{
  "n_layer": 14,
  "d_model": 320,
  "n_head": 5,
  "n_kv_head": 5,
  "head_dim": 64,
  "d_mlp": 1280,
  "vocab_size": 8192,
  "activation": "gelu",
  "norm": "layernorm",
  "norm_place": "pre",
  "norm_eps": 1e-06,
  "positions": "rope",
  "rope_base": 10000.0,
  "rope_fraction": 0.25,
  "qk_norm": false,
  "attn_scale": 0.125,
  "bias": "all",
  "tie_embeddings": false,
  "parallel_block": true,
  "init": "normal",
  "init_std_qkv": 0.0217,
  "init_std_o": 0.0,
  "init_std_up": 0.0217,
  "init_std_down": 0.0,
  "optimizer": "muon_variant",
  "lr": 0.000812,
  "lr_mult_o": 0.707,
  "beta1": 0.9,
  "lr_head": 0.00506,
  "grad_clip": 1.0,
  "warmup_steps": 200,
  "schedule": "wsd",
  "decay_fraction": 0.355,
  "decay_shape": "cos",
  "final_lr_fraction": 0.0,
  "batch_tokens": [32768, 65536],
  "seq_len": 1024,
  "doc_mask": false,
  "train_tokens": 688100000,
  "steps": 14165,
  "dataset": "wikipedia_en"
}
MLP neurons of a small language model. Each row is named by its layer, matrix (up: input weights; down: output weights) and neuron, and shows model dimensions 112-239. Each number is 500 + 40 x the weight over its row's rms, rounded and kept within 0 to 999. Numbers have three digits each.
After each neuron's rows, "fires after" lists the tokens most often just before its 100 highest values on Wikipedia text that the model never trained on; "fires before" lists the tokens most often just after its 100 highest values on Wikipedia text that the model never trained on. A number after a token or word is its count.

L7.up514:531513524548508499479473523577479531526600531516473477531438508511450533491503497536499506530510546538462486552533521497548459546398511511481549524505518540470566429559507533527507446561543563441494522521572484517477570537504485480559589486438507527423471476496509511521524504547460517508516459498473500543454482423502463565527573429455503507532472495589471470492513547447482527526596
L7.down514:581510527534489419480423433488472542518435494500536516497479526534515515427463518537506434453424417510479456422521500520577503495446517509598470527592466523543530533485528414479425502464498519567512434523526555471487469439512508503475434579490522580510545560545494533543460504461454438476474512538519546511443497519551508558526464471541536481493517463454478511514506445474533529480497
fires after: "|" 55, ")" 10, "km" 4
fires before: "| " 54, "- " 19, "2" 4, "The " 4

L7.up976:466510487540490513523445492558528503481472540478506421536498539536510496482426530534557535510436527500453485512427561489540384586542463550501481517428525496539502523584432463490495467511445499541514463501488496486556496488541499503535511435433485532489424472437550485481465539517569485502488507559551497424496454442449546555443459525546544443502491544523502516502512490508519534518541
L7.down976:524551421524495527465436474547564485508540600524475402516475417493479551538475576514483470515506498492586514479451479585467492510547487463526449447532451518505544555517613443505465485428532407473559538415535504451516467484499516491520491507517521527390517471462530542498479474472442515501475503510474494470503480460479561497542497515499593487433497446517446500485543543545499484454505
fires after: "|" 66, ")" 6
fires before: "| " 66, "- " 16, "The " 4

L7.up356:506432496395508452498496496440514557500448550484461438485560552473514552486566497549543517457552496482516502457516523506516536433483502413517501515540517470403520557434516567421491424618457466510543484555554514558504534475552481525529463442551522489531449515546553487574495495505501509494548445526522527564416459463566587512540530482482461543485508508505438512417528514396499517487568
L7.down356:514553481455503526480523519465492544569499465526481523469528539526480542468499478566495462538512440494436563562478495499507502454492518511493549441538442464459551461495430494519532484502435517460469546547511590475494468575480524483451470522496512433572462497486466512486499470427522456490456497485483487519534490437516498429578549512505437540450483501531446510478508558415510554551521
fires after: "200" 24, "201" 22, "| " 8, "|" 7, "199" 5, "202" 5
fires before: "| " 49, "\n" 5, "–" 5, "===" 4, ", " 4

L9.up551:454426546516463562456536476502565588420489522636551473500544467453451550540466506497469494538542521505506518496516515503549484491518418534492484440530483433504480536508461547519470489455540507492490504484518466530416574475544512461482540597496456583451472482491456474531453484496497564538459490523469451500537527464530449564519527446543490552484510537489486498450466497465500586427546
L9.down551:462536482485514487554457467624566481443540531420470497499608558539590513530502457457525491429547462481448536507535556486465533484514423538505488480508513494492485534564557495510516437502501542480567451593544477469516496464456570482502519459434516570530512552456373562483474431414535518464536511529453464612503434539467460567531458490523504516431415514485522440504523479493519504474475
fires after: "| " 24, "(" 20, "; " 6, "and " 4, "." 4
fires before: "| " 28, "." 20, "|" 9, "; " 6

L9.up508:492501536537460486509445484502463436543508512543489467484542512484494512531514489553536572432462553461478576605552567439517562457529514533459534563535481478501516466524444453564435515479476480443509518607524506457486536466541526504446518571445576551462495490467555455501579519497478544467447436546490516498446529593478472517526518437509521558529464471531536454482467539525521435472512
L9.down508:545548505533518556506492520565525506455502505510507492501540497487483448488516498343488480527475393494511474428539576536379543494476452500432475529561548411476545516456512501466575546532559472490435470538503472564494472502553549514503506464456401497494520476435404516448453502520478585466487474395487492448548557520486514466451528497562518473475483526518517500481523534473516453588541
fires after: "| " 34, "; " 13, "(" 6
fires before: "| " 33, "; " 13, ")" 6, "0 " 4

L8.up392:513520445469490492497479502483467536529511485532469437468467457466513452469552563460497466509540493496529527480516471479531453529453444516486518472529493483457539465509495502457519493494504563486601460505525449553517510584487479460482502522368489547481455491361512446517503499583413507435428549514495514529478418514539425567416500505459496550493530448486548542461492548544514542513461
L8.down392:499510468432587434572483511574584436425420435517425482478451472528451474486431509545478487571543546481487509522454508508480532489441485606426524512484455453475494528459533505525457512464552491518384480473563493523392482475503488550543519553461452524487435490461495441501455438515534529517423451474518468563460501501567526525466485463532514495484539471522479532497540444518521507599502
fires after: "| " 27, ", " 18, "(" 6, "No" 6, "\n" 5
fires before: "| " 40, "well " 8, "a " 6, "(" 4, ". " 4

L7.up20:469528480433428525509527477522517574475537514497520402514453435477406545498504360513544460554505512514479592455484447535407430494464545469441578577516475491471513470520436444514512506436454527455496525446568546521510505534477499522547477460477546549481485511453530504513515561549527561458463507485457449437521510474469511567459511467474547484555476511507463483547517507574535491488574
L7.down20:488441508493609500544515503526474473505558517520464486495400549494501516516643443423471546543506495481519482442541526519499509494516518466453519495512415564477551564466526422497523536540477495466458552553482524451419483552540530512487483543453502441565490529438477526497520453498487523472454495562437525544529444488497509500518452489505540506507460494526574500593512525492574443473440
fires after: "|" 50, "." 21, ")" 4
fires before: "| " 46, "The " 9, "- " 5, "It " 5, "==" 5

L8.up1055:454497534516419552449517511513528616529403496496524458494437541487553502471549467429499493566492533537496501515503532513555461537510539422531584548518472427508541486512482457474451504500510504505465502514559480543470493512516548523520532450524452488549559515425441558534479430477571443474533483435425466488442460450515457464471415485564574495473459476489433466439504537489464543539502
L8.down1055:546530464513474544501475532545532499508469489490541468496581487534499432519520426513494484524546542545513486511484518579523487552467521522470535440511461515520522481481446502516487511490497497513470492449467493494452522521466524536527492429492535521464481480499476458498531487477546525518435483483526494461489503468464493427531474527499526468522482476537461454484579480493464474525538
fires after: "|" 51, ")" 13, "he " 4, "W" 4
fires before: "| " 49, "- " 25

L7.up245:512505441511477507485486478529460551566509427516503440528513475553394442442528524543556465516478487538499471467441556555537442519487527524560472526477500492475525534494475476488462423547445559462480595568503484495518472500502483475474496474534490427567544485476498562470442450476475439504505449519499422495541501459493395565476460480512488500465522455571539472420529517439567520498506
L7.down245:465512485506536547528533499566527513492479548481577492519485489485447469481514450450445504567481472511507547420455589508515544682522581490479471542489456482549467525501425505524529522499533527448467544469555518523545487496539509551448458470529446531527446525452504485483514466486521515527473483424495485524482604475533395509473454464533492462489499509505452477472500478528485469482473
fires after: "|" 49, ")" 12
fires before: "| " 49, "- " 24

L7.up1190:476546595497430470473541465460506431573515537541548469505475467565483460536476505508487498556491502463515420491488506457481390530548561427457466440481532498356460486575546512450540474513476490531424492451517539530485502468465557579502490430483525549475463534575520503513501477492454403467455532448464469487538491459509482615573530550536540555487484450515508481480531517495541486467529
L7.down1190:523556494547449456556539485530456462533494493487440507522484533357408513521504469506396463536474550525505480409450548441506522506435521440512525517547491556521543506478456474497498493473486454413487463525561470493538526543482508503563506525591509460463488459510501486500465444469441564509502469559466577512538560550497519523529545509452477505553441467466555491545572519380464478552435
fires after: "|" 67, ")" 14
fires before: "| " 63, "- " 19, "= " 5

L7.up851:554543460467501498465452483506473609497542525515493455468494460485495608505490461511500457498511550526460450457586507535565456500518566540527523562437475449525538533487477475558491489489512513472510543501547545453505476447508498512556483479455501508508497573473497451555525526514496507528417544519430451481440460458469498520476581573577560532579536463468511509525527545477514482474537
L7.down851:495508478532458508516492456418506461563451520537571489506521516501513501505540493526557462474460534560524516511429527487483542580501480518472553454510484509547574499444574543455456526471598471428476513471498424456497545530495383485481507500571517526380515530491450551502435499530503471458431504525459518528420553470503526464529480497434500484442522512506452516474523493561518398507534
fires after: "|" 47, "." 21, ")" 5
fires before: "| " 46, "- " 18, "The " 7, "==" 5

L5.up701:492526525546588500483478475426515515428506507528523487471514507429468507546488533520484488494555504456570531580496526518520529529548515473477534448525532381507484457550496538489441538488510566568473469467532491496549453428486467522490567409511632528490448428424526474464540495471511548534537452474523478510545434466526469509455505438513470463498484499451572592455577509520505488504475
L5.down701:518464456529492473475500521501516568517540540519484512552520588458421452534568436550475468443508484438498482509540468473521522488503514535440482463480525488544472454526513503436501508503486508495464537464471409482510471538484528569474499479513531422477539537458518486433540609590496518505537537463475472528488530477462444537527453566499505473483493415463551555468469460560520497482526
fires after: "| " 56, "+" 17
fires before: "| " 62, "|" 8, "\n" 4

L7.up493:499455466585493487556521517514500526531496466509534470521505444609470484531547480550491486516522519543452496574466617535496533523544428514535498581468512519537496500534459423532529529529530549493478502586428552498517566523511462524534520441433463438449516547516546421419536492502445516514557546515553439467520475478480522567516497520460475483440535479480542444526456478498477483596527
L7.down493:490539526543457519532493498452533508566450413416520422557554464533536481576478484457535418452514563460422538499561521498487521592472516504528515508479446531491531516564489456463469522542519535523514491506580489530493523426483501502476548506506440509495518438512525530430496455578465454563485473450480455545527523537503566482498564473461495459454461479505554613584396436485500464490513
fires after: "|" 45, "." 11, ")" 6, "W" 4
fires before: "| " 42, "- " 11, "The " 7, "After " 4

L2.up1265:552548490532580530470538564509474434507506532517476472553533473499532489463485480528565499529572572457525517507490564486514460518516518530463572454456447424475437484521520513385453529504533519446477563513441534443548408430529523475483527443519477522512436530518519439529497491469483481521489504508464428524515491480489480478496527474538468520422542493447407559555535471509492442460547
L2.down1265:531498494505477499522538550516475485485505497475474498579554457573529436512499483500476481557527550500555533435493567496517424460529539450469501448518453463550457552565513445417487528519507505448436596495433529410500474488536502426501551491503506439548469544553539435530475502490494491493486514544510457500545531502566531515501568490505440480464497522485412490548557502531468485481482
fires after: "| " 68, "SA" 8, "(" 5
fires before: "| " 61, "7 " 7, "ull" 5

L5.up1176:517569471521503507459541466532506553513458484458546485520468465509441530479473521560482519588526529556558452577579567502501412570480479480529528537473449463498569460511435498441458459521538564469509531469503519493470478423456522476562446506520481481535504529493540459470528545461546490516521525472495439494504495455427465573485543468500525477485489492523449438492506467525537478470553
L5.down1176:515566476539496498478502533523503532471487487467567445523476471525517466528487508563521511553504478561521489523518537531523427645520476502472556487445438458519546501522365489477473478516487524455457549480488510462476496492480537471568465436483487520537490527489496515464497545488517491495508450455504470450464508461489515562452520476458538495479486531540480466501482423499522501602596
fires after: "|" 56, ")" 6, "." 4
fires before: "| " 54, "- " 13, "The " 11

L7.up630:449517504521414538545426543444493497522542484501517518565476492558432458498504498505475519526597559542440508521555520512532466489539541515478475577541490508563501555548484528497500480523508580557524579491529506508505455492539452498439448497451496536513537566531453421527473503527472502476510431549407471500544548553515525602515509539487499468508600457519451486533506489522497498533587
L7.down630:458534428498467471466474583534462579492595483511486466537499618540543534562553546539514435470518404463391589485479522561465491569503516534487431477521471511525556524466447539540512581488494499462525538513480489457505556545493477446462428578462474524500581576546466495506513484446480498478501515570516527481515490517509476484532551484442529455509463411494479510543587522533484500538402
fires after: "|" 51, "." 16, ")" 13
fires before: "| " 50, "- " 18, "= " 4

L7.up452:526490456509523467436499571544497507508495498538510481462490481542520480502505486482453465516527506559485393556504544491485526554495531445486545487496494436505512529452511567407447533596440427511511537438471505467536421523498497494528504495478537504451467450534457548538554524542554432462507512486538494472466529488435484578506525514481613556492536545501475530471450470485491508479508
L7.down452:487473566557485404527468535507506500544452529438480441585536540473542441477563519520444492501509519509471446456569543518489474513530502461460518480508487510506505525521542451568479543501493547516414524515515542439534474501505513557459491454484509576469529447538533528451533491461518483497526534414455489478452472528527510458519461461511564460542585481502519463513504535457538523447498
fires after: "|" 67, ")" 7
fires before: "| " 66, "- " 19, "The " 4

L9.up1069:466529491492484531514487540475511475446558488560427520528488561547429564445499502527531475514566476505533552510515501511517509474536480436570416498486495439479481536547505556545466500463405429529573522476523487488517575482455478499551511499515599528530583551540478468444553440424518524552498519549468467579456405471547515471519477477428540537477553465483495540472494561508515497520449
L9.down1069:506561492527433485514493446523514481505522514489471480506420471495480554551478461597464538498517496461459528576556545462547517473496555422493460467557500482482547466498484538583499523533506496522554526503513484497512555542482407460459435570478525469476522542448521427479440498411463501502505462509533564540465453456492469485526487495514398454540500531505436476522429492455528488481500
fires after: "|" 62, "et " 4
fires before: "| " 53, "- " 7, "|---|---|---|---|" 6, "|---|---|" 4

L9.up955:548557483489528504505603492492459540481535433479464428479555502458490456523481512474538508454485496464501459477523471490466520487507483444485486474433443449533453469550540500457519543532489512510460468562512495567516470570429480451470536556439521449443551496470563535539438541397468434561467496494536468543472431496476456497552515532494557506526501485472486469481563514464490516437511
L9.down955:507488479445542488531441499527514539484513444574491489515503524423480551470486474571550482460500522565596404484467483489470453479445446393523428465555472514508454448558498482418430593550560533493461447490463532564512447441489533569496495465455490491444516454493526501533524475485457460495435518497495512529479423550512541575485512529558534516494521531470464465464528534462511439511561
fires after: "|" 30, "| " 27, ". " 5, "Nominated " 4
fires before: "| " 36, "\n" 15, "|---|---|---|---|" 7, "|---|---|---|---|---|" 7, "|" 4

L5.up758:537554542465474573467538487506497542421549481500517503586496484543454542500469486483496471561506528524504473559600532599582439534468511493512543483527446485515544495542361527485516474515475530492482571438501485471479467443477504499519471459503497477523507523452496487504503551447505430582471501452535459512497458507494514592456530511477548457510485479524504412518534415490505514505504
L5.down758:494526546544586571491487462516507532474509462463590472564461448474529489525497500461555529546451517552471487486547583518545453440485570461455556453564473491492547457459479544462498449515443531513497462473513516428456541501475505539482449489492504465520523505526503514499524467458488424513400465529526491453471476529465557529505508518449516474509510474528511451585555469519488503502528
fires after: "|" 41, "." 10, ")" 7
fires before: "| " 41, "- " 13, "The " 12, "==" 4

L10.up1076:524538590470513496495525537490554471537552578400490508488543464512421484525578539498564490514545486600556416508546507463489438501455515537566540496493507500504446515519493483482532519479517493464540529512488559529527551437585497575536523449521544435567501488473499515498579477462483506492532502516553517473448505513508507494536469538527551538421496419511471479455444448521511481471478
L10.down1076:601544462544483511484540575505476496557527501496479474513511568540505454504454533465462472500503432517479493501529426406509536481551497420563491419524530537491517550484519432455523509551494471486537530492581550470450484465478504458541448452489522437643531539463450452455479467486504554519539486525446497484460463420550457502480510474533465534483541513574489501485501478469512435490544
fires after: "| " 56, "(" 5, "+" 4
fires before: "| " 60

L10.up360:491545560480444506456515488514536572521462524530436495521597534506444542487452487560490510488548485484473453596500485497535492456526540475496580461447414477489430553500498446505519489583472527486459541513477506515441548584457529422477562529477469433452487463546499478487426520450551467523486483514490510479532466573488465496484584494529536406519520432507543547531541472451464499515479
L10.down360:482516492540473501468482550506498525534462470489499499547507581480505543471529496430524431458507498480510454531494540470578578491470511491512427488471464464484549487465499418502558467565522590475515504513525413465477591449452528513501463508494495506518556591557423508534442521474588488433418496509523469558499493585547506505476549561489517562531500531496542530620522481471508520488474
fires after: "|" 66
fires before: "| " 57, "|---|---|---|---|---|---|" 4

L7.up956:481516508574522529548493515492406543411510499486473503528517456494545474605513418503495510557412526610489492571546568463513490510503553488462441448521375453494470485454536508447513480452518476518472510487399472456447518483467565479501502497544507511494450367484487473499583500517509481507497532482427473418506568494489462556478482535474526529490540448439448466454556483482485488549574
L7.down956:466586506534513510428487524467485533475455538455483587558527524513502471507470493470412597457487560530509491503567480518548467534456492436479589520489476468533530499537487471538426480493501518567490474512531524511436407550496505452548496465469447476458464492522487475499469493530486471459481521425492507471495435568508521406502458510549472517561491492562509436496489543488484470494454
fires after: "|" 50, ")" 13, "." 12
fires before: "| " 49, "- " 20, "The " 6, "= " 5, "==" 4

L5.up1060:456498512482462477520434471491476531464534508447471479494437512490562438484495553539588573474482462481497509510538517484486516499491499503425538500490513509491486426495463463517499496483483389492531528478507468549483465438425565489526539514504492491466473512492520453515486507569434552498559454520509457445455417543554463513505443484534469539533498480518484481465579485530509533489419
L5.down1060:558519541457480455512472489419513521530526502505497457482467508497516504513520500531524575449414530477516509558508487520456537481473478501476575467472525538511483477579486444487527519523470434424560490540541517531432465550555424543532480500479552501504488480502502444491477493550493514477380414508489485459484466490519487553497424482524534520501568514531486487419483494491413508558571
fires after: "- " 52
fires before: ": " 59, "\n" 4

L7.up94:421481462483540495474523517471560531515488410418570490582479452466497558516502486468486498533570532541479525531530551575454459488489568530474554575463507428537493461497509472505481486419513541520565550514452522432459529522498456521489500487487512535532503509458492567429523518518483502498465546439526505485481528447403458548412472546444510484489472525427484518459531515538555474567497
L7.down94:531472492539471423587468488483520548472467491570519543449536430499517497559512534479468479520510548545466522542479556518474490506511522475544456481570540527484573515516507507522508549526453514441572559515570507405479538432536491523491466511501513503486469529529544572504450480508435532484472490572498512533414429557542531559429564510473489442493447461469482499569442573507521490507505
fires after: "|" 53, "." 16, ")" 8, "P" 4, "W" 4
fires before: "| " 51, "- " 11, "In " 5

L7.up154:468492493534485524515441483509475478484474534514544465509509429489552501527470557498487527538499481501530521579548518497433465573529487524508519492384477446453502579524497451467457471483426556485457483533548463430469437548458411528585593485627441490467552505477465570465521558504544481494506498489537480386462509488477514545496487539389538549495530529525471487500514501551474497514512
L7.down154:503493441465411566543445518533555524479486522486480527532451538463524502527530546511466442531534462562610546510509463429470521478468487458522491426510475492493490525495495444455498545587497541466496550489479490532616486518483485563494478580499424488500558562475441527414441483470499464579472473495523471409495548501504493470468525491471531513480537435475505520540433515457527570523465
fires after: "|" 55, ")" 11, "." 5, "W" 4
fires before: "| " 57, "- " 28

L7.up677:505603536482513501546541550451498466490473443431528511510544524490454440507489494440475492511443514523572463462500450480457528491465563501590588402465471544484548460504498496507522464549478495473517561492490502515607492529531465539489536437453477463472523497479514462526535516506525556534550590463410497500502490548465470515459478467512492494404411462441469535470424500478537524472526
L7.down677:544472484441494456487484455508483409536526488480485417419484472522547540557526481453502527488382513506518513411493430563492524490527534462514496463479509482451499537532515522530470496537498544560503472513516502518477581501545465436474498458550543550504412554462490564458472615443507495435490552448540462496548490448547463534496523488535428528506463452490494562509524497367553505469540
fires after: "| " 28, "Mad" 17, "\"" 6, "att" 5, "Rod" 5
fires before: "| " 27, "na" 8, "na " 7, "ney" 4, "í" 4

L8.up125:513439563411492473503503488499452531480496545507506486462498484487480389568488424409474542488509465465508512518506452526497542462506547500543503499514527541472525468532566508487532543539477456500462502528482491397478524597483550463567471419481477521529507556487544496451488484499523437490544497571498467588486540475503458532443471529490454453494505570538573463479502489473453527548500
L8.down125:501496469544480526591482461441502495494533581550439511570546518516489497481493511522550483549509459514499480520427538480536447490453439490439555487486559473464494549454508486516469471477512494492495526483534440560583480429620567512390514545515490513417499566476514488469509503438437556541520485489458561538512483521609519498448473487516482561498461476492464570475498476580581465416466
fires after: "| " 27, " " 14, "0 " 9, "Sport " 6
fires before: "\n" 45, "|" 10, "0 " 7, " " 4

L7.up998:558490555534444523437501505614562531545547479473573505475525513503465547490533442519456508561583538523456487479509525540560473509486487470493462528479461522494497483488473535534478524504560449468456505557569543515475590499510449570486482486410481403527463535543484406472484518494458502465523488543449506537545517447441533502455568490514581530485539513537538526475469495558437535545557
L7.down998:503496418516482470502523560425414525480456512577494507538528462406479452507535558507502465505489554513525545526552486468431495528457456531544476495483496506459524495498470464490425493541461556557470520535449443505477483515540513508469470515590483496442456508433444527463506504505547500563522538476522573437434514531475520461514495523468518479466442523445490442493590442505540520484525
fires after: "|" 46, ")" 10
fires before: "| " 45, "- " 24, "The " 9

L5.up1067:470518503581569485474505498501517520505431484472524500482539514493542520526514483513510539517495447562517482579494512428445453547572499560490542521495460521529448539536517488476461470494519505506566575526433469502429458472557511545549468487499499504497559513476534516475485507540506484496469536488504525419450460511589378577473469471479546532489519486574446449470486472538529455470505
L5.down1067:515537515493472473477477511459563494525470522529464507578487512570514561486451431499539487564543532457531469490444487497486504524495521496448575480493533573505510429501520467570509444515540511527491602513518528468443496501595491509420436458525515466476459524519477481482520533494550475463476469556511524467504438521474470594509452450516520534585589538549538534553500472502567454476493
fires after: "|" 70, "." 16, "\n" 4
fires before: "| " 67, "\n\n" 4

L5.up1121:493558492528532492441533494514508502527411499451532448489452476554461529516478477532503531576532514533512470575573543518494436592488508491531527539494446454504564485513459536445469484508509505474495569481485516458430503401487493504555485465489480470511509472478538506472528524504530429545472509471484434480474425488479471587454528482481564477489505450550458447497484442522562446426562
L5.down1121:519514483500473532460483546563530503486515524498552459593485534560446502531514447532481528568514532563526464552529520561477416617506471502490584472502456475519508487506433500493475498552458494456495564475502478449493517490446513495559444448475473516475494533458513493506508528474518459505438466487521439478482493461434476574443547505486558474515487500544497472518546428543478507567574
fires after: "|" 42, "." 26, ")" 4
fires before: "| " 40, "The " 10, "- " 8, "==" 6

L7.up773:437484440510572442467453504557521536472570528507498431492509492421500447497435419472478499526416568574517502524469512549551461504553466491486496500511498468512576524552435514415507567503479464497499504523560473516473502475461492487551425535521501588515516491433483523429491434440469496573499531462493472435494455469456574516500488455520504426485518559484533496473530512541534623509564
L7.down773:529534483470558498477539504523484482515505421461483463474465518515585566517530470510503533537492479484510445476489506537526486574514546496533515528418450491530585480534517525482539474451514427433501540514531614478421486492525570515483549536458520516447509635535498518504453491513447487537527483483502522447521427568529539474494459546462502559486459417558512542560554509560559435477453
fires after: "|" 62, ")" 10
fires before: "| " 60, "- " 20

L9.up193:508473470489517461543598558468503518462526503533424484451457486544491491432453520474510473554432531526529497431537497439490561530508535435557492531506530505502495561544472519443522521503481505525525427467537501490541518481451434476420522448444493513461516495446477489476490480463550493518521483575458506477587551540506522580490543518434502517476498494550469498501492447526486484508519
L9.down193:523521449479476504522483508504535481526552415519510482498479524489468494509547548512404497550568568450491568501469488473533499488523541568550450481486553554577530520532500498519536517527445470465516567533411461509559577447525559502543520526465445446507536456484461549483513506522496505464543504524539499503423463481497476446547496498467548546594505539474518492600445456470513544435525
fires after: "| " 25, "202" 17, "201" 9, "\n\n" 4, ", " 4
fires before: "| " 24, "\n" 19, "of " 4, "–" 4, "; " 4

L8.up983:494480552484523480471578518447520461486491480408480507494488534485483554440456578520488568570478414495590536532539569456531468539498530508491398529492471513530458419467546503470514520462430512469550500526533613528493471551539456535493522533535530529519488530431478435466408476459533505495536482476487441495515510465493502539490452463514495406477576448489470431508395498572474520523495
L8.down983:443488497570511468541484478504520445530484491543506518545453474513474494482506490475500566496516531486469409482471478496514510491458501513548510523395505484490505545521485475478439459560460473478478567557491456418524537547527489482518547541505480503452446474539544495507449529503501612551414480474464488620519489542459544474470508552502513559515540435572546494471534393545455403478463
fires after: "| " 76, "\n\n" 8, "as " 4
fires before: "| " 40, "|" 32

L7.up120:481480556532495503528508479545516549387517473569557461522525482539482499443494503524598485458445530523544493549466552564516491547526512539485487517446547504525461571547436489435550489447467506509483452543447473476448597511523368474534428461494495465439507451447529458487518494453478435488543510478570477443512540438483472597482538529509558519509546496489478513541460461480476481488539
L7.down120:506535486503468487495499565463516518495497463435457483529508548550481468510497497511480501533478490487472518505482475469500445585498452541489566543556592502472571469499490531539486464451508459471529441490492513537577539443514534508573463431519451470475506507519409524504483518448536512526498520514525510538559450429431531443432552472484470522572515527508470547492499584532448445509510
fires after: "|" 43, ")" 9, "." 5, "W" 4, "a" 4
fires before: "| " 43, "- " 19, "The " 10

L9.up1143:481493486470516493555495522518516464488480543525468466508436480577570429467439474529468535485526526459529522495517452433457458454482482487431570523520457493475465585503541458459443521553524534504538450500562520521570504579510521500500563536512482496502471512431540466506458468501507483465483473522517485485419486507535483565453516515524534521523477513513420556483402505519464560465393
L9.down1143:515531488534399482514442433525525540481534529532519476412475518560492450529501466524507462493462475493486524535494484528428516457482489495457531506495434503471460575547536558480520510493454537449459478504507475501478511523464487492500455457498524520551546531485505511440505527554485467571477516501522508496444460493480500496462601567537496514504517511542527545491471581490486577502482
fires after: "| " 67, "\n" 12
fires before: "| " 60, ". " 18, ": " 6

L10.up908:510441583495503504457533551423458541462458475494511505473506575525493513404580547523434578548514478557435411504547527477520488454522452438546475487550565452519490538509459488468501510511501497498519542574521483553561422480487526462462495533534536555472505493456487503453456524542525531458466540492520500599450416456432498463490560513501475560505513513460446466477441501507474549460521
L10.down908:570563571485493513535470513529503515527448490508525521467504502433551484454434480457561518503497475481437477511489490450414555503589564565562527491472560473483529476447541462487542518515565464506475513527495408464527434534492559485492434523546549458469538531522457526518576549533439432541500525441526478467522521471510431553540526449521475491439509579458478550495449507539453480442443
fires after: "| " 51, "\n" 12, "201" 5
fires before: "| " 45, ". " 24

L5.up42:560491519406532495495478521477494489519483518502570510500506520463517518449489565451499520494563545545489503472518457476375524423551554486496539501426486436592479498511433457483383579529498563543559488504482459519514489478529509490476509470557472562526458481478535584466526445491466478449539526477542479439528443466446538479473526536579424525447514541512502543486403512548575534498504
L5.down42:456556555497562417489507504533457507484546551481561450475492451498414532567459494530483498538431536458546522523474512489516478397550406478525569511523544487501507486499527429593501497481554416456498465474570462521489483502438517557558513520431502504470504502518504520452532491535455497519512461569414477536585447462481476518478482497452578463491566431552510426503413452541516459534464
fires after: "| " 58, "0 " 4
fires before: "| " 58, "0 " 5

L9.up774:527387549495477457489458517487477495516511555510508552521430529500494453508443507518516481539484447458506524521479502498618466475460492449575532441553516506488468464523443511575529458454525476451498441439544429538485482566589546484513483460482493481488525551508589445493553517429496443502518483490515478545488469491470459489467447484494451507471528549551512468550490487456466536552435
L9.down774:456564443508449465477451485468519503513510484492529536531519492465550499451482575539531536497446523504523493486476539468497479501478503579477498511549538449540490501463536513447473524487462506586490472477561462561582505479529504518371487507515512492447561501519445511484478459519471460561466504435523519473500463531520509504461495498490517545464481503516502549575513546472544483448469
fires after: "| " 22, " " 18, "0 " 14, "1 " 6, "5 " 6, "fir" 5
fires before: "\n" 62, "|" 20, "\n\n" 6

L7.up451:382515502565525525545520539470518473495501471514476541562532479531457459524470536527553507468477557536506461549527481528515482480556493538474564495480462464550634414604476530536483439519422520475499469504510518482443495493467445490498421483509453506495452523465416491497551519425505503545447525538486502480474519478446510586440484436467493487479565510512448537549541531530477513516522
L7.down451:545507496526477464563553544512472473545527477443519506483561524444506491482465547496472505577450549496528457479512491538531470553455476444487519417477521432529489456450482491506538540484529533498521549515479551448504484521501523455464462579566490422504513570525506485439470483527534415538427528532587432475496442505440528489461535498497457498506476505433454479505508519481486614490429
fires after: "|" 51, "." 20, ")." 4
fires before: "| " 47, "The " 9, "==" 5, "In " 4